config = dict(
    head_dim=32,
    vocab_size=16384,
    qk_norm=False,
    bias='all',
    parallel_block=False,
    init='normal',
    init_std_qkv=0.0265,
    lr=0.00106,
    beta1=0.95,
    train_tokens=308900000,
)
MLP neurons of a small language model. Each row is named by its layer, matrix (up: input weights) and neuron, and shows model dimensions 128-255. Each number is 128 + 24 x the weight over its row's rms, rounded and kept within 0 to 255. Numbers have three digits each.
Before each neuron's rows, "fires in" lists the words (lower case) most often at its 100 highest values on Wikipedia text that the model never trained on.

fires in: "the", "some", "and", "many", "with"
L11.up680:095144102151132161145094130128117114148128091107144110131164105120126134127106133126159133125122133142153117112139198158117169127131120078130110165132136144123173123114139166163151152159115076093174146160128168105160154097104162139121125098107133166127113126173151116135133133099170120127112129136118114104108124136139106174143144094131157093098075093160155075154133119143148126153129

fires in: "of", "de", "la", "del", "glentoran"
L4.up125:126153133133140096137107107134109116152142128134151106149136123137122154123115128128155174131127110125120137146154146127172108122137141121184146129154142118115098141143113150165110146101127181155158119150110114119158154133155134118106133114136080099087138133125165078087150129134143123114133135156130140090069122096115140102185155185121081139107172119135154119138130121184125116158160

fires in: "the", "s", "and"
L8.up703:107139153150130114092155133095103140118148143129151156115120114108140108148092120098128127135135114130107142116125174138095124114121140110121112119156115113108071165137131135150149124088118160123158097111173134133119144127117152122139119142106127139115123145154119090116133126128144077142080113149080124145138145089122135170161118162133145109141111118141115136115096102167115134140202

fires in: "new", "of", "or", "living", "ivory", "puerto"
L4.up1232:149152099142088140115129119137116096106159158162147132136131104099117110070097124160183164137109153133165085113122096111141110130116129110173163138184153097114081130132119134149126117158096176169120101121169130139168145146090175112103169093140159126130146117102151136121125113160126124125115160124141123087111138130152145093165115166142119132103145144159123165125152156157158147103176

fires in: "in", "of", "for"
L4.up1471:126121123147115136142068115159117108131141138145156160137138091137142092156120092121136149079119124111147115113135170115095160112117115122099078148176133094078116125120138123137135099126114175142141075114178174146161150134113142113120110103124120104101134132127155132095070117177134126128142088147076115158127145137140139115105141151131129073133109132134205144149143109120164153119157

fires in: "0"
L4.up59:133083049163149106098116121129066114120207128160124143138131111175143154145114139130127151122115115166136111160156132137128138133111162136123140157149174136105178151124139124154063092134093122154151143116125142133152163147096149119129112110145075126115138107115134143112109116122126140146112125171089079085138076155143115119123143139119155075164128124147161117120110102124125160152141

fires in: "the", "as", "of", "like"
L8.up13:116135099094151088163146126136100124142140135162136115183151109181149130121160080124125125134136125133141117134135130119130164126103135122154079119131133125116112156135130176118161151151142142053104109161165139115149141113119143125090116122133134121129164105126118144147185104171142144152150159115112077116130103128141110136133155125124156134117160110177154121133109100152135110094150

fires in: "however", "although", "though", "after", "since", "while"
L4.up347:121154083158112108136147127159108138098126133159169088109137073135112167150102108104136151155107118116114129207139124115137136131135138105112100123149133129138094146136120163153105128117116124106127109148158143145151137128114109121117140107114109125124151087123119134155105110167115083130073171138135165088076092147110114102133169108149174084134113129115148129158164123160121120161139

fires in: "by", "from", "against", "of", "across", "in"
L4.up1016:132161116108105109136112098115102135080133111154159127123110130180128111140099102147210169125114146112135067148141133103136148101096140114151137126152173093143154120155130149138136141125130142118128085100137137104171143158146168131114133116081146129080157127145163082118219110136126132136121089107122117119090137162142079162141125144157099119127145140123130127111146134107109146090139

fires in: "and", "or", "out"
L8.up1736:097132122159199092120137136106093049120130182133157104126153123112129106092124084109154112097130127171116123145134129147108144124122131111167123128139182131090104092152181163105133142150129117140113134128121146137128135114140148121098148140094137132145114102148158161124103181136137136158114164162136119114152163098138138148144107176111122167120136132137166110127168159163115106105123

fires in: "an"
L11.up1393:147115128123112177140164121109162163142147155130146131139124106120122092129103070119100101093108160171110130136115111122137143149145112120093138090136138167146158110099146119154154136101102162166138137127134165068077172125158141115116181133100151149132132156158116102123149111157145104104095117095123105129176180128109131122152128138106067115121148081149104072130140128130136137108157

fires in: "had", "has", "have", "over"
L11.up1291:128110103117152113159141101136131114104136095125130123137146160165142148107094155176101101143139090134135108153107121135128119094141146130139113111109101109120137130081136114115159172138103090138121153105143084123112114150122150165138152109084139139104148121140123140139170134118136106130147162167127148128149137129186061157181118135156124130170167132147092122147085139125126114146102

fires in: "to", "his", "will", "not"
L11.up1675:059134150131112121114137135109182113130136151118153109104121083134112106165120114130143135122132152107135117143134083132101119117145103126140131156159168121160159127116145127129119121135103127130158131117123100131141127164159150149145153158116070139061170177127157112087126141154149155161155139169127153127137118126155104166133110145116108167114183090123130103153116148121094126166108

fires in: "made", "make", "making", "makes", "help", "having"
L4.up911:125175099104142113106107137117133107126136175114149102129143134152124110135055142081132102142111119110111101150158117129132126121171118122164127144132108145157135115142179126116118108103149124121086098148101122131124097100153097130135170125116136107136135133129147106157146156143116070162146141153152098129105138123124158103131159123123146138144155125147104129133129161125129137150129

fires in: "the", "of", "among"
L4.up1097:117087115126115141156120070113115114122133153144158148117101148155149123163112064133191128084134144115128091108131179105140164097144155109158107146165115140102145122139141141129125124152123137144160121096127151107165140113110147142106120094089136156093129142160157133134170130120134132128148100086148110117090138163144101135132141166141139112128117136161178097147159139125130184086120

fires in: "a", "all", "and"
L11.up1411:131102104139103165116117141171111151113157121137167148126143111162111132146130117158114104169123115138136124168154125149111130124123125106129145121131107096074136159117147101132155105097162126172136144173124156122154151129146108092137157121126121106107138176117102146118135165121162167106103145115163103169107109155150101135137130143128075118137153103130091120165083133097149173099145

fires in: "and", "by"
L11.up443:169129130119128107173138116116114116144148147130148143139109121124145139145102138147160086107139101119091116087113189095129127146139137113111051152163161124083113096096134156149144145165072123169164120104121098102138109118126123174153112089140118075084138077128161135107108160129186136147121099158128135141118120184166133175138133178125105128153106098150141125156115152130139118150156

fires in: "an"
L11.up1731:097116115122122152101130106115125094114114139150138106104104131130096090129102122137120098100100127175122123172110134138136143099086134091100116141115131105108151108158139184106163140130122096109147192107112153108133169125154148149109151150069138126150160120178116138136097146161148114153089134124122152079127133107106142118130111126109152178096140152135124121144152108112120159102117

fires in: "on", "in", "by", "between", "that"
L8.up1838:091088102095149116133075116117112135132114131147172120128115100147130154181088096122175166083100133114123114135137131100157137106153125116139098137126154117141163123121177161115079103135140138117105129114114191114167127122172149150101144124123133140143117168121134135146108167099127129126131144145140097146080142125118086104110152179113127111136088136142130112122137165157122114159174

fires in: "of", "that", "same", "the", "this", "first"
L8.up1160:101116137156116129135149113130151139148141168191155120092104116200147125169105115100152155080134123112103132108146108123153106134127124107150095127127146080127138174093149133163122100145147147083181141149145175105152185097106161116102142163135120152113120109141154153102138096155119132115129111132125102069125133134132079137135103149147127146123150105153136090152157148152094136082173

fires in: "and", "than"
L8.up405:127119126171144074125102125109110131137142129161174131130107109085108148135099108101138131122107141135134114139134147186144146122121153136138104134155123154134098125158160158166122154102119138139151132135144153074129110138154147125130165118123091081103121129165101129104131145109124130093148166169149095147118125121127139116152082172135158118161151113139127129142124139070143123141151

fires in: "a"
L11.up297:139135103127115193149150119143110159081158165179151113103149128134165153151131143163152181116088107149091134114168130116088121137099110115099119155136157088115134091124129158166176105162151147170164127099132135172178115181106151089100115097125133123106166189139091129087143135128152111148155125104087100102154092161087119113124169120139124140088143159122127128156122131113134115103134

fires in: "an"
L11.up25:102169182087129164102151128121129122148133128161144100138095076127112135163119116066120088124097123117148147139114126138119139108121130121135080167125101134102096179155166156127124112134143119087123144155055115121104122136127114150073161100101109128105134132139092098107132143179110119120105131133119118106159110087141112108156134131143144083083124099155140124169076111151118123125117

fires in: "to", "of"
L8.up748:116166056103097139145134099131118128110112152121132141121144108143096162154151122156140102095110129105147103154098129154138153059105139114169133098119102154132092113166155149131124157118111101127137149113137102146133140132157141157148071131127138120152126168141116143148150094136140124123140160094146084126117114152108088124150107147143142125133126140098137057087130133149124134157116

fires in: "called", "ajax", "made", "win", "call"
L4.up1543:107144086105121115133131123103113129130154122153150056151155125124176177122115117073134109154109122125137088207167114116139085072160139113167145117148132120149109144145127139112126120087119138142107143131167112095152162170124085148109168101132119118139158093106073146134155105174101110146137148094149106093121151119141101116136143138142123120107139149162116115106120176164124135159162

fires in: "the", "in", "ottawa", "at", "running", "from"
L4.up326:093151150136122111156180116130115127118162124139130118137112166186176128160121163068135127135130102136101144162134127129131125125077146115164158165099161107146174137077122139145169079133122143129173126103184103154138158143138141139098088119138112130111155093102141120108150126141105148113120137133105164101078136146161079150088095128130169123094129123154081120105090121109104145120132

fires in: "made", "make", "making", "hit", "win", "makes"
L4.up1831:058136103177143126130103121125106113128125143146173081106178094162150152129099120097118140124119117092149113131151122114114114096142138092144125140084117080110143130144145150132129158120130141146140122147171133118127159158094100152114151100138143099121150110102118173151089137145118126144102122101152125102085183138164109083132154097160144122094135150138163119135093147118111143129135

fires in: "of", "on", "in", "with", "u19"
L8.up279:127105134174146154111144124150133093123121148111159143106123121130134128101079131184136119098111145108136095136141150110144131125179137148177106110098158119138163108135120121107104163127109121154111070118119143138137133150094134152106162089044124138135136083127156139136158118146123116143110101123133122121103077117147131138172167139128101150113122146137141122118119148109131138101147

fires in: "under", "over", "out", "on", "down", "up"
L4.up865:143114110151166083119111105123115126132135158144150101141111122152124165145125115096148173147117106113119107200134139138129115116164156121179124149106139149112137121131131173087120100114129194105122060124135168146171141147179136146042167122103157117136140124135145083131108157137128114154100146125138168110126141095130106091153150133130110134103122143131173105099146105132126149136155

fires in: "they", "it", "to", "and", "that"
L4.up1712:149129116155136082148079102084102128153149134122143145153135095094145090186106157086149132113159132102104136136113118145089137056116142131104099120138098155098108133137172176121104097130124106129168142117143135117095120083144125151119113139142060165129129143143142134125131219123121105126101130174074106117096115157129124147115123121132145106144130131112167113154126128128160123148138

fires in: "in", "was", "and", "been", "waived"
L11.up621:143131143161095143137120089129080149138150126154159121121099129162102139139139067109150116135156111125135099118096134105133136123132126144128144149130123098125112110141193142109158127128132130126090062092148127133111132157183121137134097136118133099095140094123130124133127177149133155124153116110159116147149126109158159103088136173131150135124154158137109102124183129113082104096138

fires in: "in"
L4.up979:134117091140118135140051105161086122096124185156156114121126115160167094169114089141161163148126134121097071136152130126102142143138117128129135101158130078127112167118147185089145139128138136101092134137138152111136191150142164142107122109080117152123147126145137137132159124135123084137104129118085126150112140134129111108097164148157150120136145140134090094132143129138088147117154

fires in: "with", "by", "against", "via", "forster"
L4.up516:129160070116102134161107104146102134110154109163147093109133143145140153105100144130194177175114123121136121147113121095127153099112155137138120150164141105142157111146132141143147116152123148117113135117149099111151150149115155115159102096119107154114135145130123153126173107135118101165151097103075099132113118176129120144142152112175102123136120124129138121143160130118126152117161

fires in: "the", "of", "his"
L8.up166:120093096110115127096096109171103127139160179155138164136128127131121137128127120155152105147142110106150104143145131096113173113131097124121127105128108126125084141121161126170145109141099086113129125138112155132141130132102142202107139119095143100106128160146175125123170161170100130147170172113115092150135142158143102135097113194115151104135195164118094126147146110113135113135132

fires in: "an", "to", "this"
L8.up1785:167127115143099143121089128100124144139105118153150141118130139138104099160083108129144104103163130129127120141110157135093149099148157112153116152111110136116142172122158149107103143144141101084149142161077134124105137101114134164160155134110140143109130053152141152175170124142134127116099140087100146098126166112160150126182109131176161121103121141102098068143110130143134152126146

fires in: "this", "1960s", "that", "1980s"
L11.up1168:112095122135121135105170120110124136147103168190143131171121122165149099161084127102139120151148135064125161119140152123117103093136136085089107105160121152181116109144175139135089125131157140124184151112146167131132167076113146117113086133126124132105161110107139115133147102099141177128114110124131068147152090134119050134182147150145145123154144139142155096153117099174126108125115

fires in: "his", "their", "sf", "ajax"
L4.up1914:120150127147129123119156128093134115109120161162132117109175121101123121099150142159126107109153101127061143120133173090118137141106141105112130134109111120109083133158120170136096153183104131126100173172146142102135156129108153124126136142086119101113158070127146124128131121164110120174131084129143128133140096122133132144127177141153142124105129109112091160151158112158115119144161

fires in: "can", "will", "may", "to", "would"
L11.up579:098142150113138112109134164108116127146140133129138109118127125159135132170073089150132099122112100128210136108139139164135097102139131134102125139112107112132191142155123134102167137122176154121140116162101151139130136086118120152150187119140109149119131083144099089122154135122130123130095120102120154123147177117142100111169141144151087090081164105138133058183127128097133137095136

fires in: "the", "in", "001004196", "chinese", "a"
L11.up1340:097137144132084202128129134131130159139148115151150110101100121134141132147144101155121140124155074126117083108158142141139127132139105092139133140058124084110150078096136162146144130132110125142145100129116138093128143116111143137136129139118109110162133108162136127099123145130132152145129157124099124109128139099163136155145112121119096095097146128198143126105124093096092142088201

fires in: "the", "on", "its"
L8.up683:162089122161133125136140086115147143158144160149166125151129154142116114112105115172105115125120128130105089122111104160128121101147151109155131164126144114109126141160138181155102162113158120133123107139106131133146110156115186139115138112117140123108178130090148130127159131171133138142116187136098135116122130111121113098179164138120109150155140094118170105158126123097165140061158

fires in: "in", "of", "by", "34"
L8.up1891:120121150125098096116127125181111111097152134129148149122135099153167130140128109095175133094096107165098096153095152104150150155100102129185165157158101115111132152141136162128152144154080155155150137125115147134162142159165118153128156120089147151125120113157143094118119123134147129162156116121197135162159096160149155095130157171136134105107145104127143123129098109098100142126116

fires in: "3", "4", "30", "23", "13", "31"
L8.up1689:116123099118127117144126137116136107173160163137142112114152117165131159129081089172157133162164071167070096132121115144118121060129115145120128069135173133129124177127122153128115143165122119137154168121112143136135126123103100109136180143135137154131144076148105130120174117130141140112093160083158126131128102163161092153190106088145113146145114130131132155128130136164112135110117

fires in: "the", "than", "they", "she", "we"
L8.up388:102136147135136129085147090158152104132148170145134121140182100155158128174132112182141091140115136118114120104130150141115137115089114117165091116093122116157152143098135168136118138158123094135116156146123086137114083110144162176113153152142095136124118126115106152092146136149146143163105141094137116107106131179122104146126099130141142150123119107140107111142126107136112129104152

fires in: "was", "were", "being"
L11.up7:127134073126112171121093081155125146163118124102142140135134113125085097096149095167118137137113093120097147128108119110111135126127185135114113139122087126094099145107117114146183133118139140143086163158129129134127125129155116096129148128133147112131143120157149111113188123148151167157097112083109103140143117106120173140111121187138127153081090124103134141123196121121094128156115

fires in: "as", "on", "a", "la", "vocational", "played"
L11.up1747:128162104108093133104115134162132126133128124144157138134132143138126183143147127089122120163078157150114115110094145104137165140147125127189143131137083136136127114136125146176180114085130139075109135134134136087130125124142139160096140126102135139115164124137103156170112147143141125139142121077126117116140135152122116159120159119124163122122098101161171093162116104097144161124173

fires in: "of"
L8.up64:130111157148140104133143109138108119146138147101173151136148140154129112131079116114142117134141100115110160147124160145153140098119151092139132179096162109107078117101139133090150131110125130127158146115105090147135126149155144130071161125139111108098120111132127129106151132100128124132134100163161111126117126121148132079114121141178128120111148127135170086150130133110160149083117

fires in: "reserves", "is", "was", "spartak", "at", "world"
L4.up15:120106116097093120154106118102066115163119101129137125154153091104112127103137136140117161119149176068101124144116128107119117125145166121127115174122105114096087141210116164106148168114122190206153136115119115116136139140135107124135122116139140120127118103116104144157119162173122104121076133102171132116134166125128083146142112131144131155062083126169115148145176128132152130113156

fires in: "of", "among"
L4.up801:123112099154167112141135127143092114124128137144146137105141120134102108128069085129102165151128136123167138149145117144123116129144157114151108142108135139109168139122154172201147133100114127107144088150119163131143142130118126124125093111129112122112125153135150126138160134119139073125124213171143086119101126135136103103144100114132122132130078127152125137165169106115154113132141

fires in: "well", "of", "further", "thereby", "help"
L4.up245:119127073174170081154091120163117104157150160115152109115119142155138076131097105123140169123113134169087085152139161139136133132101110122151163141096135139120122168091143142133120054129141090108090097139130138182101107125138152108078104126144116145090141149159142137124159131124124128108169164186123109116111122111124119136097121119120139119163130125168118133153097126131152133134108

fires in: "during", "built", "in", "at", "within", "founded"
L4.up1878:126101141130119096142082133144077143087130103154156151103116138119142119121100115117121160165099122107172129169131108135141136120147150109165155153102160114084172150092138149165120175085118137130126122107153143146169152169114124131100112114135133111125130125131089156150133087129136084128125163114109101139116163117176058103130145139137138126095122141120139114119133094117133134126154

fires in: "of", "as", "be", "determine"
L8.up1235:118118151133153115147126101122143124151147134126154150126139150150120126105143072143162116113124142104113117048114150131102147143117131098139125131154105121082128121150111113117109168147112142104109123143129167110141100085139113127130134111144130106087118147146101185118141124137132123098136164132116126127128185100119181105187131117144127168177138109109127150153151128100168183114136

fires in: "in", "to", "co", "by"
L4.up127:145098105159167152177088122136119149123127149134137166128119102182147093166086119140151171133125159141148109161096131126129146072134086144137073130131133148138120138100139155144125110163138133128113085101145173101145148116071169125088122123111141188084149175140151140153126147114145124153106163150112127107139149133140132158118162121119093127147148123143120086098145147128132135121126

fires in: "than", "under", "without", "over", "no"
L4.up165:117144123104130147138099117131135109137115141148146088080118131156114149141122127165117119131109140188085146134141152105113148107162141132151111135137115143131097117139121137143101156140131134131108139147157120122166156139120178097102136116090127112091170111118134121076124152152131150115124097140130140135130142136123087163144143115120117149134098105141123157166140120134101116125131

fires in: "in", "after"
L8.up1693:121144111136131116138092116135139166127173146118131147085149124116109108136174105161160118112139128129152175156131140090129155103109098103122138172145093112132116165141116160147141113154118136105121119165165172105135156134127115146152145101070136121117119134124160103168173136145116147130108133094134157123117125131115122141134166118093189096128129145116116163115149064161119108104125

fires in: "as", "one", "that", "because"
L4.up287:128108110146167090146100125153141111121165141181130152138130147147123087142096107125120102139127113131089107159138120165103130118158165098132093102161111121131162162142150164147141155133103092122122139114168156109110165117125162154122145130109060133130148095161103164153160135133140135141120141138082136128064121142150122115112146120137162138100111105157094110163079112155135146063134

fires in: "on", "over", "under"
L4.up1492:090115090120129115150063101098112121136142143138148076152103120156155127140079109118170177154114121121078140183100116120135126133170159121186059148103126144106131133146145183140125121130135198153100094126147171119157125137161156125072155115118167145121131176128146115129142180134141128132095161138162143108140149130168113125166167125096118130080133119143132103127121144131124143125147

fires in: "that", "was", "is", "were", "would"
L8.up497:125085100137132125125083105136132140138138121126145135107150105155139141173093107115153140099122129119094113147148123101089100122124149111120069099163134153131111124167126127119179101089135147159172112139109164137147152138126126128099118123105087157116114158145161138110147139176138129127097103114120075148091108124129139144140171150163120155123127138107148082158109095148146160151163

fires in: "his", "and", "but", "their", "as", "or"
L4.up1278:085135151140167153145094084126162112139141116124136163149138126157171085183095109112150109119136131121087089124113161137091128123107143110113074139124161172146153141167145157165112124145133109116127116140178086104118146074162165134126155113142103131108139148143116124113118144133110133159104134156133070146084109135146143148138139107120155117154071116159186135123140130121167133130165

fires in: "of", "is", "was", "to", "were", "by"
L8.up1478:140084113122107086151121100183143108139131155139142134140135118156134121135109086143152144090112131124127117164080129113138162097110117125124057157149157134109109114136141171127148149207131116146107129147136147088155150111082148165107136126083067117120135080153130160144156124134140113126129140124138089102105130131125130118097129138151138125126145108122084136138118095114135127126096

fires in: "or", "and", "s"
L4.up1362:132123157137143094103128101080148124142160132170140158141121146101135124137122118093136103156155111133108113124070150149104128136098149111108138151125129117125097174115153166126122085059129183172150103136144127089118153121165198147087127110112097108121134147127129118115134162152115110128122133184117132137115123108199129127116107136141123095158168140121117121125094124102141140181179

fires in: "1", "14", "10", "11", "15"
L8.up539:131118084157149164152110096123096128072150160160123137125144138125138122157085127178119127131105109154153128109178145175109208148104134126114133085124124120136143136122161142153124132123152101100094086089116141146133187124106177102116134105095118114116130114182111159115125132121181125175112123122094138121131126156164108162120118109136123164154126133152121151131122102111108127110160

fires in: "a"
L11.up775:122165117109118131112138154115105166167151114158133122066149104110154170138101125124149169141137138109135159077091134142167120103151130132092127148111112153146122137141112121133187093126140142124136083147124179117115150111147112134135113122138124140102155120169103137126128174139152133114134087088120120134175117149116127166123193116141126122169139108134141060135120099110128126127147

fires in: "the", "this", "these", "film"
L8.up478:122128139133116122102123094150119132122127158153135163136186115121161123164117109106105171136124130122131099108125157089138152111135113130160100154162103128099119121164137197153097174091121131097161160130132157181118106103126159155134128149138089134116167125164157141118138140145132111144152174138122105105107119132095106084131137139136168115124199141108128092163130131133129121101125

fires in: "of", "s", "these", "another"
L8.up1106:130125110139129168083108107156121094132136165158145140132142130131168097147124095159173096075151131106149134124122149160131157130149112080112110123111120088082090134165173141147137139142108129134141159179131133150156143099101173109094136123147108152137135124150124120135103131146137143153132160132115124112118108115119109108127154151112159103102152115150095122129099123148099140078154

fires in: "000", "500"
L8.up636:128099141181142139108112098134111151097152149133115156111130103107165093137123098176112167111144083169124146129078112138117119129112135129115096132150097111098081164101178147093150129114088136123104141172132110161144175146103147141143100123113103105131129131134136127104178124136107089123148159133096118104109135136130119112108126136166078163128169137112111119163127128138082105144128

fires in: "no", "jr", "ft", "v", "vampires", "mr"
L4.up154:126123128113131119137105100067109148102148129141151145075144121134112137161137100093120112134131089084105080162105145125116108123160119143143147150138178113130159147133154132106099145084137163165159115090151118119154125141139167125085180101133087110088140155152134122097142144158138167134114108133144112095111129094141133097171158118133115133168160125146157106110133089180138144155144

fires in: "of", "new", "from", "in"
L8.up447:161131100124119153088118117176083051089129145152133117137121130115133156106121032141176116124136139146156108135103137153151183135146165112125111154130166092095112158144139149116195150158068145148118127129101132109152106127109172115115146129132122106114128117153151106127138129130149078157132144121137141109123126165162122129125132157163105065114115131105103126121154131135152110123150

fires in: "3", "30"
L8.up1212:120083100119146101080123130144121105124130194131137135096155130118115144109097100162147100132097116153126166125069205130126152114099123140141120099113172100089142152110132144109139178110124121149085123129116108102163121098123113139148171118125106159165110055151146137109146149163154135151109143109098108148158145127105133135164102115163114140134132111142110162128186121106130139148141

fires in: "0"
L4.up513:122135091174131140109140123144093114138187148154136137148114117124155133124158158150137163124128117153137121154139117132128122151086144113150158193145147099102152164107139140147080102151059120159154163167120134155161146154097141114122082132148075100127157114128143139116127100124101128157131137168126126089137104135148096074136130125157124097133132106131102099101093095138132168131135

fires in: "this", "each", "any", "every", "that", "a"
L4.up458:114120120138075121154134096118143122126126144179146116124138131150168143161081102083123128108113131135125144125130142159088140135169119104132141121165137106113142126107122155154106113176114103146143130135147141121175143118124193120119167138138074153087146128152129178104173150127137152166105094116119116074075148173139116104142177115167167143137117131157129124119119167146153156090136

fires in: "no", "a", "jr"
L4.up440:100142083116117145128081119129129142136108127172146143123138133099123125128115135137141119162119113109106106118147141126132161110148116127141131119158138155135065168132128165145120101125141127126125134143165137101148147135122136130119140140144123127093122121132120141108132140143134117146094096149088131113126137122149151164150146131143127093138150129120124111150126079184131139179135

fires in: "at"
L4.up121:143123075127135128127113121091126134140136124131142106139121095145145113154107112123114147129092098103103125213096135104152144111134145119169139106157158139131133160151131208146137157080121151151136146121150189080131183138143157143134126105134101129122145124130078131120142141129128094135094149117111107122142100120137110132174115114131160100147146124138128105089125092136118118153176

fires in: "to", "of", "for", "on"
L8.up1433:122122117121091151098093135105127124099139133147142126121157121153114146135124116084119104108143133137156124147158124133115123094125138118130165177117093116121099122162151151153156129072130170141140154123106108102128132138162108122140100141157145107086148102095133093143158100150130138110128140117146095085151158092206132126169162161123117123116124135132121096106156099100112162121186

fires in: "while", "by", "with", "from", "of"
L4.up954:131149081164094112148132090144103129080139159150151100091126135151129123149108141149161145158109122111145101126142135114113158105093128141126116118132140113130125115119170148135120065168126109083132088107136135098157138110098164111113094133087120119111163110124110143107135105135116091150126139148126113134134085157110108154160121123125111118150175117136109114106115131113135121148137

fires in: "the", "as"
L8.up1804:123097130107156135123162120103077147139130116205114090116101080125166132160126139156112097135119140133136086144149144114165097144125167117133116109129110121144138119120144192134162107126089124110153138174112141114134107071141129137095111122119077141128123130135107143126159127118128095146123135158116110130115199129153119166113110132157135148116145116138118133166117083137149149110107

fires in: "the", "a", "their", "an", "many"
L8.up655:130140140155085134115130046135119122166148165155148148072117139136136108129130127123127083124155139134135121144081152117113160129141145125110144149137121123090145102104114120133179114114089138111145143088122136137139100124141121163143154129143113093125174087137110109119164164125164127142111154167138097114155136154126117122101162133131088097116137096152161140142087102086113142132135

fires in: "no", "most", "several"
L4.up893:115152122150132152094153077128122109118119168211134113122107125138119110128142093156122099114144127158137088112160160108171137149175134104153152151177120130112125160132131133153070117172082135093119140168136127134190174163120134110110172118093134131132141112147139094112099120146117127151107111129128117124120144150119109116196108139122149105084124116139138134126126109157108143167139

fires in: "of", "in"
L8.up122:125117100138131148186136129150121123091114128129130114138158100150097080131132118182138110141122149121159102150175143121090133116086145145153109121126143112140151128184173138134146130129116131121128108101155113119132179142146171131100131169137176116128117167144129125124145116130154142175133139129115072119130156162104096107094110137196138097131107099124102083136141168165113163113114

fires in: "and", "however", "but", "so"
L11.up1392:105111107157116115132140174150088147143121097133161107138125065075121112126114110107102194151132135153108131141150118111118175143140144105076104126155113127101100169157115106127142137132123148126123080167163173145083124076085123110124128071109137114114136117138121153123105173157142095097076130155097099101108098131158121118113144139153123139141117125173098156178085125125127122102151

fires in: "000", "were", "not"
L8.up502:137153103133119104128127146137125100141120138133167127143143138120150157158127138141135153118079125116121167119131131134134119144142131132136125143155102098086116146134128132132115118101122134128120101165156159145144127107104137137151084109156126088121168163126141128097167140135138103160110147098132093087076111106129135105128165126181102153129126103111105106132108125153117116153136